From a checkpoint of a small transformer trained on Wikipedia.
Size: 8 layers, width 512, 8 heads of 64, MLP 2048 ReLU, vocabulary 8192, 29.7M parameters.
Architecture: learned positions, biases, tied embeddings, capped logits.
MLP neurons of a small language model. Each row is named by its layer, matrix (down: output weights) and neuron, and shows model dimensions 32-159. Each number is 128 + 24 x the weight over its row's rms, rounded and kept within 0 to 255.
After each neuron's rows, "raises" lists the tokens whose logits its output raises most directly, leaving later layers aside.

L5.down421 [178 125 117 147 133 140 142 156 149  89 148 125 138 122 127 129 116 114  83 140 141 126 135 133 120 141 131 113 148 119 126 129 119 125 109 114 142  67 136  75 145 117 126 185 144 119 102 168  93  88 135 166 143 108 129  84 120 149 107 127 115 125 162 130 135 141 115 111 159 154 154 132 113 147 129 138 121 151 130 191 145  88 117 111 122 147 127 105 136 174 131 145 107 110 119 154 139 123 120 113 108  96 102 118  77 118 148 110  95  96 130 119 110 152 100 150 125 104 128 127 107 134 156 123 116 145 103 119]
raises: " decades", " years", " period", "year", " months"

L5.down1945 [110 131 132 141 162 121 142 144 134 133 119 132 142  83 143  91 118 108 101 152 136 121 141 105 107 128 140 127 117 146 137 138 109 121 156 142  90 154 115  87 100 175 106  87 148 120 136 125 158 160 138 148 134 138 152 163 115 128 153 101  96 109 106 113 122 110 149 112 105 125 124 154 164 132 145 160 149 120 152 115 142 137  93 129 105 178 131 121 144 163  75 119 161  57 143 124 141 111 122 131 168 116 107 122 107 123 137 138 130  99  95 141 135 161 123 147  63 142 105 107 135 174 118 125 141  99 123 167]
raises: "gh", "rd", "ld", "l", "ct"

L5.down1739 [127 149 137  64 124  99 166 133 102 186 110 138 193 105 114  74 114  91 118 112  88 115 131  91 120 139 136 128 148  85  80 101 124 130 101 127 175 130 156 111 153 129  84 120 114 111 145 100 163 109 115 131 118 104 174 144 129 146 133 136 123  87 126  80 151 170  89 133  96 105 142 142 138 141  99 121 162 145 120 158  86 138 129 140 137 123 113 145 140 170 133 130 127 151 126 143 139 149 166 111 138 102  95 123 136 112 146 140 171 167 130 111 121 101 108  78  97 180 136 149 148 171 110 117 126  66 144 165]
raises: "'", " is", "’", " was", "ster"

L5.down662 [ 96 134  99 164 144 164 110 121 158 125 132 183 143  82 112 155 146 141  84 133  92 107 163 115 134 134 118 152 141 135 133  77 152 134 129 110 116 138 142 150 114 104 185  71 131 137 164 152  92  96 131 178 118 104 169 131 123 133 125 121 122  79 178 157 107  91 172 110 140 176 100 116 132 149 122 102 141 101 117 159 142 129 158 121 109  95 117 107 135 158 155 104 141 138 123 157 183 160 127 115 161 116 110 100 147 150  63 139 121 116 121 142 128 142 110 136 108 116 114 173 121  61 159 131 155 117 123 144]
raises: " were", " are", " have", " include", " appear"

L5.down975 [116  94 163 107 149 146 136 198 139 133 132 119 120 123 110 164 126 132 117 106 125 117 107 127  97  99  83 142 134 132 143 120 103 154 157 115 123 130 177 152 124  88 144 138 140  93 150 105 147 134 145 118 168 126 155 118  69 145  97  99 141 130 175 116 103  93 156 120 131 124 130 150  92 165 136 146 116 129 161 144 132 130 123 154 135 180 123 152 175 119 135 162 122 132  95 119 147 140 132 118 129 146 107 140  84  93 105 137 129 140 144 130  81 123 138  83 126 144  99 139 108 124 123 132 123 116 145  86]
raises: "w", "wh", "board", "ston", "j"

L5.down639 [132  84 122 157 128 169  82  97 118 100  81 126 135 133 156 133 133 101 148 129  98  89  92 126 172 178  69 158 108 168 118 115 147  98 107 100 151 165 111 191 166 120 105 161 165 143 132 159 129 123 133 137 121  98 111 115 123 124 128 150 150 106  76 118 169 140 131 163 134 153 166  83  84 156 147 132 139 141 160 120 140 123 153 176 160  61 159 106 135 127 150 151 151 166 140 132 122 133 117 116 146 119 126 147 149 130 129  92  73 100 124 116  82  91 129 133 146  86 139 143 102 134 105 103 102 153 133 161]
raises: " they", " he", " it", " she", " there"

L5.down1131 [159 143 138  79  93 110 154 121 156 124 111 145 130 195 112 136 148 110 151 129 121 113 149 147 128 121 151 140 142 125 116 105 120 162 120 131 134  91 105 133 127 136 129 126 142 118 119  70 128  89 103  83 112 111 115  88 116 129  98 141 134 131 136 159 122 125 145  95 102 122  97 107  89 141 147 137  65 133 104 141 137 105 111 115 135 133 133 116  77 158 121 134 128 100  92 189 145 125 145 128 141 114 120 162  37 148 117 133 112 105 151  72 120 125 127 126  95 126 135 153 113 105 149 109 132 108 135 157]
raises: " March", " October", " November", " December", " February"

L5.down1564 [128 121 114 101 123 129 117 160 131 131  99 119  99 121 123 163 127 120 116 113 111  84 119 127 147 114 156  91  97 151 110 120 123 109 118  94 146  91 162 122  89 148 109 126 124 122 111 116 130 169 175 165 138 116 107 105 118 144 106 137 119 116 143 156 149 116 142 114 153 115 122 146 108 130 116 142 113  71 131 149 143 152 112 114 144 136 118 141 183 127  97 193 138 121 108 105 146 156  84  83 147 137 145  93 131 121 158 158 138 111 141 133 114 128 130  65  91  99 130 146 126 143 122 122  91 108 148 157]
raises: "pt", "r", "b", "n", "lam"

L5.down1315 [145 120 127 152 114 147 120 138 101 142 117 115 125  97 145 101 157 108 104 123 111 123 119 153 135  73  88 103 140 124  61  99 137 146 100  96 131 156 133 129 121 132 140 124 121 111 121 114 129 121 111  96 168 135 139 109 144 126 124 161 110 133  92 131 121 141 163 126  95 155  97 111 110 202 124 127 121 117 122  38 142  89 159 131  99 102  94 113 153 142 154 111 148  73 133 113 166 139 121 158 128 153 145 103  73 161 137 138 146 144 128 128 118  97 144 105 140 119 149 149 124 119 180 155 114  94  76 118]
raises: " each", " all", " this", " which", " the"

L5.down741 [120 153 106 120 137 118 134 166  59 155  81 140 140  74 123  76 134 169 130 154  62 150  91 103 110 142 177 125 148  96  97 108 120 154 123 149 104 136 110 113 119 143 154 142 143  97 114  93 147 109 155 122 136  87 116 121 123 134 169 140 111 163 137 102  90 166 148 126 119 111 103 155 102 138 130 103 164 122 129 133 143 156 113 167 161 187  86 153 158 126  76 102 105 133 157 108 202 125 148 125 116 124 157 118 132 136 113 153 152 125 109 115 108  95 134  80 126 113 142 111 148 141 188 129  93 115 140 121]
raises: " was", " is", " became", " serves", " has"

L5.down950 [131  78 101 107 165 129 131 107 131 131 147 109 119 140 129 131 120 123 154 140 119  99 113 108 118 180 128 118 150 121 128 127  94 123 114 138 123  91 151 162 126 116  88 144 134 130 114 109 132 142 145  78 134 100 126 169 117 145 127 167 142 122 105 165 175 157 128 167  74  97 129 109 123 130 142 119 101  78  86 152 107 126 105 126 134 141 118  90 110 119 121 113 122 144 127 137  92 145 137 143 155 163  87  84  84 150  70  73 111 124 166 123 149 128 113 114  81 129  98  76 141 132 154 130 112 155 140 141]
raises: " he", " it", " they", "cer", "bre"

L5.down179 [152 125 113 144 163  93 136 112 134 141 111  97 114 127 109 123  90 181 199 121 124 159 130 115 164 121 102 130 126 124 152 172 174 151 167 137 146 137 120 136 104 118 146 118 150 137 138  90 107 134  87 136 168 134 106 124 121 109 123 140 137 105 124 130 129  67 141 112 108 130 147 133  84 116 114  74 131 112 112 118 163 144 105 174 122 134 145 108 120 175 155 139 105 100  94 154  67 127 145 139 162  62  82 146  83  81 131 178  96 132 114  93 165 123 154 140 144 152 114 102 143 136 122 101  97 137 127 137]
raises: "ne", "ly", "us", "ined", "ern"

L5.down1262 [ 94 117 120 115 164 109 110 106 124 117 121 110 135  78 158 104 185 128 186 158 162 136 140 112 117 117 151 124 107 158  75 117 115 139 132 177 133 130 125 106 151 143 137 140 114 169  75 138 122 134 138 169 118 147 136 108 102 169 108 158  83 150 159 141 119 137 168 100 144 140 158 126 151 130 163  78 183 118 120 111 145 137 137 149 145 128 101 132 106 112 126 117 113 109 105 147 127  57 123 113 139 109 147 142  69 149 161 144 122 157 125 133 127 132 111  98 148 123 100 119 154 157 116 142 118  60  79 106]
raises: " them", " him", " it", " another", "ulate"

L5.down1728 [ 86 138 128  78 159 139 121 202 106 100 132 151 159  97 153 130 125 107 167 139 138 124 145 111 118 135 134 139 157 129  74 167 164 134 102 115 121 182 115 120 142 131 126 138 172 161 128 120  67 128 165 115 128 140 105  86 161 153 114 107 149 133 104 136 101 110 149 148 131 144 114 133 142 121 150 146 115 122 122 184 101 181 111 103 128 114 163 148 144 115 140 111 130 115 114 147 167  92 156 131 103 128 102 153 142 181  91  83 126 105 101  74 144 187 133 148 139 112 126 111 169 136 148 120 135  77 161 106]
raises: "ä", "ö", "isch", "ür", " der"

L5.down6 [104 118 100 131 122 154 130 160 101 113 115 135 138 184 141 158 144 162  76 159 128 147 107 122  97 134 148  85 124 106 154 158 160 114 126 113 150 117 144 140 127 128 155 107 116 112 112 115 118 149 122 168 161 134 122 106 115 101 130 150 168  90 118 193 146 110 132 139 165 136 117 116 120 143 161  94 140 140 122 153 137 133 112 117 132 156 144 149 141 149 120  67 105 109 165 138 111 103 183 150 107 122 125 117 156 178 101 133 129 146 141 109 130 120 115 176 119 167 140 147 140 150 134 109 139  60 139  91]
raises: "d", "ym", "sch", "ds", "y"

L5.down1377 [131  84  97 182 157 136 133 192  94 126 112 172 176 125  93 133 119 152 170 129 162 115 141  94 148  92 145 122 117 110  76 149 134 172 126 123 120 126 144 107 118 136 130 132 128 128 130 137 162 125 117  70  76 147 126 127 105 138 145 125 141  93 134  91 138  91 143 144  93 135 149 131  79 124 132 137 139 128 109 128 141 119 145 130 114 144 127 137 162 158 150 135 120 148 150 154 175 128 150 142 111  98 129 166 150 148 105 134 144 127  86 134 126 146 182 112 144 138 143 134 124  68 119 157 135 123 188 187]
raises: "ment", "ement", "age", "ature", "ament"

L5.down715 [ 95 147 141 132 100 157 135 119 150 135  98 117 144  90 120 138 130  87 112 122  93 119 139 150 141 136 123  93 132 108  92 131 184  93 126 100 181 143 138 125 141 142 100 135 119 120 159 155 163 109 107 108 123 129 164 110 125 186 147 147 154 117 126 149 122 125 156 111 118 133 140 138 134 120 114  89 101 153 175 110 166 156 136 162 149 142 111 124 127 175 136 109  93 158 162  84 159 131 103 169 129 107  94  88  84  99 122 187  97 149 145 127 129  91 114 100  99 137 153 140 110 140 123 126 157 139 124 140]
raises: "'", "’", "day", "ique", "én"

L5.down298 [132 127 132 111 125 146 100 120  93 119 124 144 152 108 153 127 127 106 144 147 125  69 122 162 124 164 107 132 183 164 150 112 120 145 141 118 137 169 115 132 112 125 137 148 163 120 106 141  95 119 127 129  95 124 148  84 129 115 138 163 150 128 129 145  94 141 117  90 123 124 190 137 113 165 152 127 118  99 107 135 124 128 157 133 104  96 144 113 115 111 131 132 150 136 122 143 108 126 156 162 145 123 128  95 182 124 122 132 135 143 123  77 102 120 122 165 142 125 120 163 118 156 107 151  95  91 126 124]
raises: " he", " she", "In", " between", "\n\n"

L5.down97 [138  97 119 149  92 115 147 141 175 124 118 150 128 140 111 153 129 126  90 101 115 103 110 107 167 127 151  94 104 115 109 138 144  88 108 120 144 106 137 146 103 108 136 127 147 111 121 132  93 120 154 133 106  96 160  97  97 124 153 133 157 142 163 150 112 142 106 148 137 124 138 124 132 116 123 122 131 166 127  97 127  92  90 188 128 159  72 145 107 142 164 107  89 143 150 111 117 138 188 119 161  75 113  81 171 127 150 110 109 138 126 100 135 118 146 128 127 121 143 102 109 134 151 148 152 128  77 113]
raises: "ary", "ate", "h", "ote", "ry"

L5.down455 [ 93 137  87 130  94 146 117 157 110  98 139 102 141 108 118 104 133 141 112 127 118  74 110 112 138  95 135 114 131  99 142 108 107 131 149 121 112 108  84 163 126 120 152 146 102 130 129 159  97 149 127 118 138 138 104 138  74 148 101 110  64 117 140 129 116 124 146 123 126 162 114 131 152 100 146 132 160 107 117 166 154  70 143 148 160 125  77 136 107 126 140 122 122 139 110 111  58 116 141 135 146 155  89  83 145 103 111 133  97 110 142 117 143 111 112 120 101 125 144 112 164 111 177 129 115 152 125  81]
raises: "ration", "rate", "rator", "urt", "rest"

L5.down40 [178 128 133  78 122 155 151  80 124 137 139 108 110 151 113  90 153 118 114 124 148 135  82 147 141  90 135 119 136 123 148 131 104 129  71 132 118 148 154 112 143 151 108 118 134 126 158 132 149 107 113 133 134 100 148  90 120 125 106  64 146 107 107  76 122 110 149 118 129 130  96 158 102 140 144 112 142 120 192  93 110 104 151 115 122 111 137 147 126 106 166 105 167 111 106 167 130  80 135 122 118 158 112 132  87 124 147 122 150 153  76 179 132 101  61 126 134 149 139 148 119 117 154 135 172 139  83 189]
raises: "bil", "ency", "ent", "ón", "tes"

L5.down1862 [100 118 118 134 137 118 103  98 130  90 140 143  94 128  90 125 198 142 114  90 136 166 164 110 114 118 127 105 111 139 108 159 127 135 111  83 132 109 114 123 123 106  97 161 136 119 155 160 116 105 143 125 111 140 140 113  94  97 136 112 134  84 146  90 167  98 149 118 113 160  86 131 138 157 128 112 126 175 116 146 146 118 120 112 132 117 128 142 119 135 100 162 113 137 164 120 135 118 116  95 148 142  94 147 134 150 122 125 106 123 108 119 144 108 127 114 140 143 114 104 127 147 117 130  87 155 156 161]
raises: "ments", "ment", "ties", "te", "cial"

L5.down918 [ 82 109  83 103 163 112 163 156 118 126 152 155 178 156 137 143 108 106 119 102 159  97  93  83 115 149 138 166 110 113  90 128 119 123 125 112 101 139 144 150 153 111 128 148 154 197 142 124 134 127 116 134 144 194 119 121 105  99  91 156 123 107 151  77  95 139 148 113  78 133 136 126 118 117 133 108 131  98 136  72 174 110 134  95 142 123  95 123 138 118 112 115 153 169 143 127 141 130 100 133 107 182 117 144 194 110 135 121 117 148  65 121 122  97 157 108 122 138 124 126 167 166  81 149 113 120 129  89]
raises: "ment", "ement", "lem", "ication", "ments"

L5.down66 [ 98  99 125 136 127 145 102 139 178  86 132 130 109 127 140  96 152 117 164 126  99 136  78 158 108 109 126 121 153 122 146 110 165 172  97 169 141 141 101 159 139 125 109 169 132  70 134 128 120 155 163 118 118 114 119 143 105 138 119 115 131  89 112 105 117 117  91 126 153 145 102 134 128 154 145 196 128 150 143 133 190 121 108 154  98 137 119 136 105 131  85 128 137  90 139 124 128  90 103 135  93 169 133 145 138 144 154 142 165 132  89 103 134 124 134 128 109 121 129 128 132 143 111  96  64 117 138 128]
raises: "bs", "wer", "rd", "ver", "ld"

L5.down1963 [172  99 152 152 135 149  94 109 139  98 132 129 163 147 206 114 136 148 124 162 144 115 147 155 116 153 144 164  86 152 119 114  93 134 130 124 123 136 120  84 152 124  88 158 162 104  84 132 115 137  65 130 151 128 126 119 113 142 139 141 105 128 146 127 126 112 110 126 166 130 158 114 106  96 151 128 132 129 114 130 134  96 128 143 123 126 117 130 109 122 131 143 145  97  97 126 151 128 159 139 118 136 130 127 105 109 150 140 129 108 110 155 101 128 166 119 144  85 127 127 131 122 143 146 135 146 156  76]
raises: "ly", "med", "ped", "ordin", "ed"

L5.down1371 [ 87 140 112 124 162 158 139 133 108 126 143 132 112 102 122 112 128 121 128 131 161  76 112 150 134 154 157  84 173 128  93 104 149 149 125  98 150 158 150 103 136 120 121 178 142 147 162 171 113  89 168 125 101 170 101 117  69  90 147 103 117 121 124 113 118  88 145 118  97 117 113 148 100 126 128  99 146 111 106 113 137 114 143 147 133 110 154 132 133 136  82 182 124 156 103 137 134 139 143 170 171 131 109 130 145 131 128 159 131 107 114 139 161 134  90 175 117 130 115 130  95 137 134 144 102 171 112 187]
raises: "uto", "at", "ū", "uki", "ution"